config = dict(
    n_head=14,
    norm_place='pre',
    rope_base=10000.0,
    doc_mask=True,
)
MLP neurons of a small language model. Each row is named by its layer, matrix (up: input weights) and neuron, and shows model dimensions 288-415. Each number is 500 + 50 x the weight over its row's rms, rounded and kept within 0 to 999. Numbers have three digits each.
Before each neuron's rows, "fires on" lists the tokens most often at its 100 highest values on Wikipedia text that the model never trained on.

fires on: ":", " of", " than", " –", ";", "d"
L5.up792:508495521514523594385492460445553464497427444594419494539467485468505529487450545404546530499456454574547504490486445533549473542374552453437520493531559416537535442541464552511477537495579525512549539553523568495413548464392473478346458476548456531543577459431546574536599514531533514451546401471495478594475480477533380615530547498433466535591487531573510539457522454500532452555529

fires on: " =", " Sch", " at", "=", " Vo"
L5.up405:394573509508480516410558605461489482512462403530525570534503551516565566427524495434540476511460466463558527520572513495501405503321495497484545557480431456563536511505601434436462556441628479467486381555567504435495486489459600544512466523553500534511474453478440448433528495548473471498557465515537441505493497545477559472452578556529575571574492548493424515535542407509520501428583

fires on: ",", "R", " sc", " =", " Sc", " Sk"
L5.up242:513416456425547600480498599453516499428482434506494374550557494485470426434515529468593489397546553530413466454627484433565548516489504498489426491571454423547578470474473418453544497446548493542520473500534366531497548482473439476407483462502524473471559437504449576536597605497513552579437515429447600474522550561384531458497536481456486444507524418528477486478521534562483499509545

fires on: ",", ";"
L5.up371:479523551533630475547442493565507525454437511587559468475517499515551454438554494490504438519512395540553434522493427474467555470452505426441447524562580409483625476421480510444570461477647616477488532480507473506565552530505524484427527426534466494505547503451546579479482560449496467486557523457512547502551497517486389502461417523459551501467446550515468603473507472394533456548494

fires on: ",", " by", " while", " began", " starts", " to"
L5.up485:617537496535468428463488502540533556552644509550450482452548501450443425470556587480538438537449533609456567524544469489381498520426469495475442583508479511483478649531479574491467518523559546549450596429537511511556572521490468421548533533592404524486512487459531452547533522574532521483473508492590472520422438450466528425471513479522579528504556499417526411494536543523538476517435

fires on: "  ", " March", " process", " match", " August"
L5.up221:454493522480449541556524518491527486539495435503412450440490543540526486525467543468435538511574458435623505527530474564544514548486455529475477475504536461499542466564472597536447524513564468467464547536507566339506687493500447471484451456497405461561450527493466551505485466427525536493516486515482468521543542542359456523434561486503488447476470430497509425573495560403465530588508

fires on: " and", " or", "\\"
L5.up43:552530407522480519519576560517505437483525452630615532417463502542478505500528503454494474581478492547448474419528457446434535495432484454387530514545555520472614467537460486475501498476574522551502513477526490525455554553395505471517466431493542468570521500411402535562618461516537437643501519489484499456499550511419475514549416517491410604521542431447508565461512426432421538468532

fires on: "–", "C", "\n", " (", "W"
L5.up181:558569490499531569532469517552504549505494478515484547540498456457408509546528510470466475517570514505576437486475532424509551505435521557481454580510486438523571557531424592441503524540465520558526370295471526451524500471413502356500539426449557539476460525542524553504509509501485597499502501547515496509436553593521549507431505454530531496526492493516471426550562460456526395480562

fires on: "-", ":", " ±"
L5.up274:555615437562502441438512491532606421522519505471457486497491537483581507404536514539488427515481453388490455474478550493457579503577502506429558526477543368533448508523536572491462467481541557461502551485558545533478607468523520506507611527505507590436505477538511470405555468539486523499492514518486561472545538455496559544511428410463546531492445532549538491484533499516514448516471

fires on: " in", " the", ";"
L5.up96:429464490597537496445454494534480507504553542597459570494601552508437460466512580399453403521453418457496502486556462535487525479576564464443416527523450508583585444602391576467613546518509448587516548503596556547520668488506480489416503454521525469486592480498465484523509537466511552470466449503526494477558486458489379453542584512539404482495504514442482524574491475522494554544456

fires on: " all", " with", " various", " multiple", " several"
L5.up546:492538541467481473502538547493501529504545500541525435566480575514431461456554502511479600555447528508537459469620354598455597589498452402492510485613542505472613466475439457459496505497454421565468499537554449514433581553455555470496514484501516439488444532548476509496450579445529535457541509478532517502428507503381469559514525532364559528453486529573446478444516539531519464530580

fires on: "a", "e", "y", ":", " :", "ie"
L5.up195:486518485463508602485480422429475554455486416475471430470464476515480451483484500430498483493544470574460474563473465532505419501463462509511495537534470493492458459564505545538515518548470478502516476565565457484530543510457464460428521510568420559497599423496465561507549475576506533575559462516516556582480591491477513517511472462506533436541578423452424522482534548500614451525496

fires on: " the", " every", "'", " each", " his"
L5.up245:479499533465548493443538561460568479433557442542488493444443600501398471470504459468538521433443559444439435444514525541451431510532491460541474501451507522495528528544485558511507544573461555503452472535598560470490619433507495409530495487434563444514501560435467598534520482521439447534542465537474482418471458580421435456515460478516495458572379546509452411499506507520508551470527

fires on: "–", " La", " De"
L5.up480:523414588470484576383541448445520440524491468536507541463467495487485506628559500497490541592470467532436487495610522488547513562529513453526504508555505455571464517559499503502491576558537412620481501443575536493384498505480473419556437430506495560496608538515558488446450507564492508579467447520488441522445573445490557532453468447441464464466547512473406552475511538469507506519615

fires on: " 18", " 17", "–", " 15", "18"
L5.up695:490454476494474507446524559490530453563533442491501562566582529437533480478517533404560537496566507525540445418505524526554555505520539454502491506499450451469553486465606443388464611458556455569478486524601513430455508445370508478503537499544547530459460536530528494438476572517483509479568542521523483470490542492388440529526430465443460432477500549480496428528533524472452477570591

fires on: " some", " any", " many", " each", " every"
L5.up806:458503461570586476518570519471514525533478444584606533506500583394462472484508465496475533602451444557539470387458468484416402565466487495514490541508596473405466479451582531497517516463458454571457478526530559567582537500502602448485521515464486463518536496608482577569527518459463462574492454567515518498510526563368450584527464482429444471494476510420547537486503520445446518422569

fires on: " at", ","
L5.up840:601557511492530535549532463516451469577589461536519422532521519490514506444504627432521582531508557505537492437492542497528506515460502412487406518446487506596495491575532485459509517477574445487623460432555508499482601491508551450458466515500410414493444494523474461495576483451411511509471513318516468523517426558466523437470503572608506587513431554603463451430547533492551493502443

fires on: ":", " der", " at", " in", "′"
L5.up139:458482539493441518577463437519470477584481463562470451510498570516540464506489566479488483654463445542533442431570513495519593516560501462382533526526619493494536495521531504411467632436475604572551547543545481487519551447524498393455513485489542438529469550473469450488513535460488504476461497492595554607504490463479434449604492510401468505517577548535424592593509524425565480464474

fires on: "ion", "N", "ult", "uc", "over"
L5.up173:498503530510528700493478524541523486445507425495410488452541490506439525451540548546532611476456587507612431571443495492449525470435568479560470540484457524470476441471492457431411529527583521546491484451452556470588542478451543490555463503488521542594513541436451563486519537488483506526513503523448518491484476473541420494561468475472472489569476505578532520499542522516484465614435

fires on: "C", ",", "c", " C", " L", "k"
L5.up206:591518503511515519519511486507540494526543481531511541481551572451509470465571505520531494479426521494514514505557398373391470470537480450434483551461425442423457520457520502460498411474550474489498509523533538469583463482441520543373407512510526562545486541533509640479527411490565412535619445464588524525440515434572450492415541522421499427436513509517492451486533515483552475505558

fires on: "–", " first", " played", " debut", "nd", " goal"
L5.up528:501467376549584603430541451526597505533589482439467440488504426468576475591542496454534492458512364495503443566520481545536484535542547403492441498448481538458560526498502423478528556471614483423444493559486518479423610490526484543523512572459415470572529596508493495566531540506533472424527454490471493637541490580429444471501482415502539462576507466481514495552541485507546503504542

fires on: "\n\n", " died", " and", " killed", " X"
L5.up491:515525393428609556398518516484502490522565526484476482539546456432384396480435470494487544485516496556492443413475509536507555589517564543571437464503538496504463519466436507474473490441507519561437489373513461490515474521461495492455477509527463426552560407553583455601499521412472597398544565468562525481503482516467450447598475511453417490626409513461521511488493562488490442527444

fires on: " (", "–", "("
L5.up707:447479531533542482531562484621575510483459378468536501486574532525546447483553451462446400576496460464521439572460479414466548572441458437556492491483565412477468636441510519462532614552536545561520447410494460407580523591484415543479509434510532487485504530415487468526540519464522499517575568387496476519541636498539447493589455467384506469376523493605477486531530384447485513410510

fires on: "e", "ar", "t", "l", "u", "ie"
L5.up292:462498515510528572451468449536546444485445520439473492507531506429509474574460497432494452488483511488452414497559478503407532544387525544514602521458581472451392471470531480519470448480589577504477483535514501448471509417450551486635466519456448553419526401517539548467565533560521515586541485463461409469536520463447466519468515498493561440585559415466508476398527493421563461394582

fires on: ",", " May", " November", " April", " 184", " January"
L5.up847:560440476564475522468484508509457480536486397448575504481553539513473434510489490528586500575577445527460439442480465460574514523508476441455430589471458524470461590491418548483480540540525529534476407558535476379615477405473516421428485532547466461405517475508495507488453493477496489478456450476565534532461503463378448474485519416490520512494473527479460485614518521480530465572521

fires on: " |", " a", " April", " July", " January", " March"
L5.up64:517477509511483493562456480484561509520540451422480560513495534509564468442545541441579347515527425475498421541558499583564523537467429472431490470520469463505511451505547550400378488522511508558489482555585491442509452498521409569450491512496442479561531528600462501574524514430484488463475496548556546580483527495471458476577600568527566491430482479501531586527522526533521479435395

fires on: " Party", " party", " album", " band", " Be"
L5.up722:467470521416567533539527491585650495489449533554382405460390453502520465476427428454533473481478537472486517559583471447547397446440533547468466540520463389396520528517482527504567437460579516582560510519521525454405537425425616506526569545400532568474511512566470586506563500509577543541569479476521505518499548458510572448439541535388569556497467469502462498480513457508555394414509

fires on: "19", " 185", " 17", " 184", "–", " 9"
L5.up476:363476537526599482400594483455605487456414478515561540528480557413566493467570472453430577440508536504564454417569445461471587545530506484486513469478566496466506522456499523434517552437544575512444489467551539388555473515415487435512559452441484564502477488405517450490521568488508500497487536412478478518334510529420501504509470432538529485461492530476530449517545557410518493492634

fires on: ".", ",", " X"
L5.up55:572497540493444516509436457537557548573521534478542478532607446445472547535460475434501566457563568561469453496467494503449511414453513547529456528513478485563496579486427452443545524550480481487495579446530539439470454466522418469486522468504619510488478449517529538584506494478535461426503459412521492536556521515495546484507493549481449391577495493589506497438514455517529600499536

fires on: ".", " :", ",", "ia", " by", " are"
L5.up121:430511519451525574564487575436489509483536477544475537476510482488400515512568504571515552478516468561529480490500466513526475501521556507430470499548459549482529427507478581519536497602402390564480470499590495531536607540531406494441517478545459568494534532510450599537581540552584542519486478539575551543383484399442544507534503471514498396486553478525502541480520512562586614477493

fires on: " is", "\\", " \\", " be", " been"
L5.up718:469519532545450561475483590566506438566412517440432482459445470477431473446475479541516494571452562498508460434542458556538522505510550577520463562579443484482499434440438555385548493429426497589502531468509430511460551485478477519522549439472639472505504592456507545517537435495515524557529551455503475527565548508560413424537482426499480515422507482521478587503545464435432439466504

fires on: "\"", ":", "s", ".", "le"
L5.up180:518438519494501456480515400551528461546476496493513574441506479445510497534501516422449485503495499483496469351473441532566450489586547523570539534507529508520495518404540515514468489496518530532498568482507448456395481541507450427549560502529593558489541495446471425512511508512675482506601458489490532407600441467423519525545454584518589420497418502513533410555488527477465478453535